python train.py --attn_scale=0.125 --max_grad_norm=1.0 --schedule="wsd"
MLP neurons of a small language model. Each row is named by its layer, matrix (up: input weights; down: output weights) and neuron, and shows model dimensions 128-223. Each number is 128 + 32 x the weight over its row's rms, rounded and kept within 0 to 255. Numbers have three digits each.
After each neuron's rows, "fires on" lists the tokens most often at its 100 highest values on Wikipedia text that the model never trained on.

L2.up1186:103078123141082160141176072168158089154110143115216085107138098181089115192116123087155054146139110148122135043134118188166109129157104140123115091113102100098148153169188140119136151142170136142169146165145140073174151163093137126123142097093087142148155110143110132145197162129173079076
L2.down1186:182161092202078133084143175117136108107143113120134137132156129038108081143146162116188147180115106176154108113129139160164146151155127106099119159182151134070145146165155141127148114085096105130117085124119147139169048100095115128134110131172107147127102159087120131110131155123162102124
fires on: ":", "==", " |", "===", ";"

L3.up1123:089061165171160238097158093088177060116109173143132153103146131163068125130111119149131089121129139125106117153161152164131100134186218146092140093107088093051130121118163172086170113133056126075129147158160086149108108106206102201113178099125133107128103110172131090141186154145046130133
L3.down1123:097151149096075087109151107164132109150175147111104158134130085109103129164113153162129094172121110194187126102146156184112124140133116169118138182182035134077161114133156161157143095138121116094190144104147116171141077146122110092141191152170087155122124141115169073103188083143143144160
fires on: " |", ":", "-"

L3.up248:142068142133142151126111138105178109155108132119149137113135180176101065130132114136073145111108125164115156132083144165168115130137125134117109120143099125114113182141116166108175189137139128103123141212086126071117125150076186091138149139077105076154089146090106164095145132167137143120
L3.down248:092106194047134165110155101103107117079120157087126165076152064102057160135158129144178139165180103105151094150122119122105103122107107153125125072069123127086063137134169118168118120145107159137194131122091107164153118062153193137128089098162113149192086123046101107122146166104213122142
fires on: "\n", ".\"", ".", "\"."

L3.up835:121081111163112132150131132064144087142144100114152202143149173126072059199126099180112130124166072118094143159128090153148148162100170101137161102189107078091115117184085155137168182101177118130099187131109126168138203119179189167130117092136115115154135133185138130100134157179158168138
L3.down835:117083185131213162124136101054121147182124187122153159129183112157165108152094083184163132150161150054081099086143154167141130067124135100140112079173095111139071193099139167073116049151141138137105148220158088113070156133119163168168115154134177141160108056165097150134121148167146114096
fires on: " |"

L2.up10:182090128149136117130153092173143116119131133123120161113178147160100080100113135112190101185078133108156137092140183114152125113143069165118156134147090128123126060210087077165158152148144117118120168165159159076083130136092116145096145125101137118176105116125051160107145140139202113081
L2.down10:064207199139152142105126158156148138133099177106121139149177091160136146081121102142086134122126163174138155150070181094140164160087123116184105144112094096143077183143160112131118082095134120122149148141131138121152124183112180152164131096157139096094102156122094088135135120096136121087
fires on: ";", " 18", " October", " 38", " September"

L3.up294:122132136136031118130123094101118135161105130148193143140158129127108120156140118169054055151134135099127095158130112137161082111155140145114130131110139073106138165115187175134164148134125089089117159129136140155125164146155155141107119113149133098153158114138208160102220215138095124145
L3.down294:160113093075100100099138179158091082194176157093134146072105109089110115122139109139151139096141088085170110119137144148130159175146047141121146057090121092140108098104089136114130153175140181181115164175102130166108062086124095083132135129143038131118134180133129189137140118046142112142
fires on: " at", ":", ".", "==", " over", ")"

L2.up871:146157153137120124127173141073143100113198128128084126158163088147071138149122068182120101115149130136124117092115137123134144092178130113115181148130079104087122174127172197131136123110128112143180167139180164126127163143162100157150158137147085125152169111152109123086137182083133117185
L2.down871:070080157140125076145146166147095134161145110116217176138045040120096118180105158166133092136161192219119162111138153153115168154137105135156108116087093165091123183139161124104129103175120171110151061110040121092100095100113169179148140137138131080127161165194117137103197078143125117140
fires on: ":", " /", "."

L2.up147:104130155149107166146137180086155112136129146140140122147111113140126118221099057105121115106133139126118108125153093227126129151084152092181093108130113093110135158114182147136148142089162135119113107170142141110136128164144137161112166098095128164160141093131219134163117152132107108061
L2.down147:101089106111174123122130120108109135062110070126148151160123124142123071165141164115173107181127111135114148113140122133154057152171126157108175136145129119131148101163082177190115119140149103142173118138081146101129127202079063128108152083077101127084088112151185106069122066149106150101
fires on: " on", " about", ";", " |", " for"

L2.up311:061114137160119161159128076175148122141083106140198144133114124129145122197121093124181113127108091096083108106137125169136068114089070123115147108125140103140158101107162149108107198145160115121125130208110100127159087076082169169160174123151123152133122130168126144108192148143087107097
L2.down311:119136103117183110153079100140118139133138142064100113112182145072122107123115133114169142147092127136126116108119102136101050076089119105136168151163197145107203180121202162169177091172179093143109116097132129071107135125159170156113151154109124116120150123180177124107075151161150154162
fires on: "ing", " to", " of", " Human", " on", " for"

L3.up11:127103111161152128147121159089105129172097103139179190205161164125096077159111096114095121151150129170082115111140109187109117128095132119172142148176140075103116123144152157158137179168159177119162098123140141180146094074188101189153145131069106172127119134178140114144141149146176124145
L3.down11:114174141088181159129129088065149140126079125103094123107174089067160116142113094124180176087134132160086138125102125078181109084094170165126128133166104118117104143092132147087142115099081124121137150154127110111125134150129095117130133178113078137138149110133103097106119113228131157143
fires on: " to", " at", " from", " |"

L3.up614:116133146141153117125126153062173143182188156112172150141159148101101076148109163139135139182128122134098138148125113174122143082132146119144106159180132078101120097139149147131141157150154158183084175207133162105145162126156131142106122069045111145134128087172159125155131098113146085101
L3.down614:100070140122111143121058085155127145104140115129084103113154098134120126170148116124115117144197211103164135103108115095124097110063203113111147174117141102113086124149142086136142111112100177070200125134118156115115105184099138138097120117167109091174186153123089095129121130129126101113
fires on: " of", ":", " with", "."

L2.up1269:142123135175096211124131128089151114203157167160104139111150103165130100150131107162110114149112117137113114161118104160151160131090105074088156131114085147103103147139085157071140206075205138142120198115118140096116200176174149122113222120180110144161217088128077109167152122086169111110
L2.down1269:124147157091106154128131174065115143171105158118133200141180085092104171204108074139159097160165123135069139110134122113161106154130092123173112084132111161098078145151172194150120118154091095147145116114089148191127079089113113054136112116095035122158141172060125087113113133123160076169
fires on: ".", "\n", ":", " is", " was"

L2.up676:119109156108095185158130176110109167148166125148148172108156092120115113145125177180107075169125114144081106093141100142108160126119061158144179120165103090130133199113124161087139175135123093115134125156136127152104163135168089117178174118134095106159138104175184141093123160120110111116
L2.down676:101235175107080135188144126060097151130136150100121164119164094106153143136105127165112115099166116129125106123101123178090135069177125121177107086126117148076122090060132136083159201151116107116145171133119120144129113122122137127129095112031165116160150118089145125149106148131160098180
fires on: ":", " at", "At", "In", "=="

L3.up1020:149096103094163146117163122073140167104138100124155141113145148148051130146112135150123102132120125179087047157139121140135108095116125092142109140145079091096129151092178160174128158046155171171149174142088146180090115134220108144130125105139119167148103182165163168126079144127124107116
L3.down1020:123158182094082111121081148124107118100149064122109093127117129077118105150136124152151064124132131156169107125097096080089156150088117088077137121139102118068130166183123133135111118157098163086158122203112173148095104175155128183080101123117151128190187143151138104186089095125090170239
fires on: ".", ":", " |", " at", " —", " for"

L3.up78:124135147146112148151123112093172122186148151178113144153148092154124076133120113167097082138118131101073149133142154159142136127083094109141165143144121173098138120123098192058129183142057098119132193129102130099046112123111113134201097151073113108153152081143155110098159189128130060115
L3.down78:139126152127174098145166135153192166149152088140180204134126145124153200157127128162127127105106070114065109111176123131120130123155080124108119098041121100157096155130063134160070143136126142139136137134113121148097136166106139049219152150124113079108082115124134139120115107143140069127
fires on: ".", " (", " |", ")", "\n", " "

L3.up1017:068130124174188200174160122161162140212110144144185142156147139171099125129147108093086091143121125115145167207149123117169101098140096182116219109134115101047105123120172192090184131147138097101139127169172145117133101117109148156128138068120096141151161106119133133126176160148105091120
L3.down1017:109102132089130084114087066111131166083227127109082161104152108089174101104118148139165111107103112115161111102128153125100182155102146094096108140148132120132139116173168058176147081107113161215107108102094141171109081120118123127164090140154167133153138158153126078147102119101152153138
fires on: " (", ")", " based", ":"

L2.up669:098056134142113132128178128103126077168175099127119175143151132127125087151127123119105137114120171079159114146120177156105113083150153151124164127167101048013146160119162129188194146123167143117104101149161129120092152127137122106148160085102134093130140125116121146106153144169135130145
L2.down669:122169116162156089134143159137097154108104158117139167150160126151127093136141141099135104151140146090088105126108110086135128143178092173152150162101133107141165209168148061139137151110134105173125118135098141084098136173106100126228143140143121114081106163106135072073123126067123140142
fires on: ";", " However", " although"

L2.up1006:062119123158086157165154142122141114092131129184108192133109141132139137136100120115080115150172091103108153154140140115110187141138185044134127193141142140076141130175112088156154137138149121123088123121091116117114203103120086178137175130127072096122123142155178062132133157225126103127
L2.down1006:089160141121090071169088153054135156114128119120212150167132137146178103102094103118106146127192098134128118155123134116151127101155122075144178219105204105153152113105184084216121179156128141039106122081102150078112115116136112171175139149138099122134144123167191106071099159149164121135
fires on: ";", ")"

L2.up447:145130174161176154160134148169163152084141124170101133102150112136078137125105070139109161139144122073124085129145125132144152127085175100169140229145069060131133142141155131157106150139109206128163088148085123139187087096100105123091186094159154129144089132117146156097117106156093112140
L2.down447:158161159086143159141142187134167126127145059090143105147179155091144118111120141150105178162101132085114086126127135154100157100101161068144114135133085176071117105107134109188146149112135231132074085097117090179137129069098080171146162149131126088178137137074158111126135118128182169128
fires on: " |", ";", " Goals", " Pts"

L3.up993:164114163143060183094107141149154088117134141162121139158075151158105077158118094135118016182151135099086130150126120193138188148075135219157160194130093100083125178092120180105106157170101149092087115157146129096113135082133136116106159138066108117129112095133117098139107114061120152148
L3.down993:122063134134138175101117146162159136136131180079141143118082152118114106129149107131096111133136126142177092138142117144133162125090102170111145135165120145125191115199127119110157145167176139088107051136130109134132145144112136098160089111081098197116159127111128157116125103150140097149
fires on: " |", " –", "==", "%", " with", " were"

L3.up884:173091138138136134132138160115185081190167153115136195166176129125113038150083113223134092114180140094107136094148134142126120128126176162160145179133078117101118094109094106143103151090132137172087172141154106075143159106127134122094124109073120120137106093156132129100070052149169062121
L3.down884:127090170152202143081144133162113172115126157074073117139126105060137153152130134104125149083142138164098119120117122105144102134161174094113117156236144091070086119119145125118158085128075125096114160151136136076099118097109127137166070106131095132110134140175161142105139089188097148116
fires on: " |", " -", " –", ":"

L3.up5:084126118174116121114142100141135062090114122136108160122123156156158137128127063174116106126061096093151147111150136045127094127137175105174180130137053122112140150108151146091167152104136129060114165124184154114147155169119130128075210110150100043148135133102099070113136184167125136187
L3.down5:083128155132142093141107146115104154109137093125190119140150084125060102192128121095182157138140150090094158085132127132101096185116145100182132124084077136093140138108153094136120096114140033051154153169094159103154179168181121130162108154103137121167162181113109100160203116167140172139
fires on: " (", " /", ";", "_", "=="

L3.up190:139103122169064183128094126157122100156178114164146134078111146122077098157126074147117102148197131128067164181139130119135062143158186162139114129114105111067114128167125157115164183152120105118154121205112128170128136099131181101100104110157121107151132105115160100131118108134101151183
L3.down190:108130149135175119102113123106120177115160157130176118087066087063127158159122136155194115159145133112097107155141102198130140109096151129065091118173107148087096121183118111106100094191082131093139060221096092145129116063120164166130110057085115165146111119162134162112097042081171095145
fires on: " |", ";", " were"

L3.up1277:121108113106123127156171150088142156076139106159140162094135083154084067117139189153157146126114116133096144077145145162150155134170110112122112164127082126073124121153117166161180225146112070130112162150122178132113137135185102190147164109131096123129081144143138119144151076103104043101
L3.down1277:076048169137150119068109140169148136099104128164129108163140159148135168116126141157111123126108150100196114155141121100104206115191056172163131097089055076161063183176133154193110110143105136115138157125101082178113135142116135112110160102034146141127156113155156085114143131214140122151
fires on: " at", "=", " by", ":", "-", " g"

L2.up571:103118097147096162112195144152161126087170103184165142122165155150111121149137075137180125105155173102125133109121127118136117122114139181151127128146046089114139173119115147163093118095100162120130151152122156073162080129093077116071092128134138113166106158114181131093189128168106090133
L2.down571:131148126154134185141145086087175107116121134124115136177167136069141165149140115080092121082173150112121170076124173131116140180209174082173087158133100152074121090150105103188097122178089094125163099144125181056148128110084101169141094148078075207168140176113108104088154094130102118140
fires on: " |", ";", " =", "}", ":", " State"

L2.up143:145167117156114166140123183045127096202143096134141171148173142119102078150105110132043098178115135150116121131130093175115113128097166124122171183125072098082111093158154125139155143137146111104106103148120131116124139094076158128182129107085108159146157108127162128111085214193192104161
L2.down143:115077135122137138110119135136125179123106146064213121135168071093111148140114144117120077142121092216089135170106143104139087067110115122209091100176179099059170129174160109088153113112113100129145113145053111079088132127126143074160091165159156095187114159141172158102123097102124140142
fires on: " |", ";", " to"

L3.up97:070206139126129105178134106093116143117143149124151152106151181111145131160127130090093089109136080075071089137132063174100120127150160168104179143153129100092148132113121120085138175153150106104172171135130126122095122108125088199116166170107057133136134111201113153121097100116167141136
L3.down97:157172095118123218101091143136127109118170121178167099094170167153109195090140145105120120098111115046125108104093105153099155088085142116108173105155149127144122119083102152119154100083170081161123072121100051090147153105070188102118141155098181134132114131181101105133070115114124181116
fires on: " would", " to", " dis", " could", " En", " en"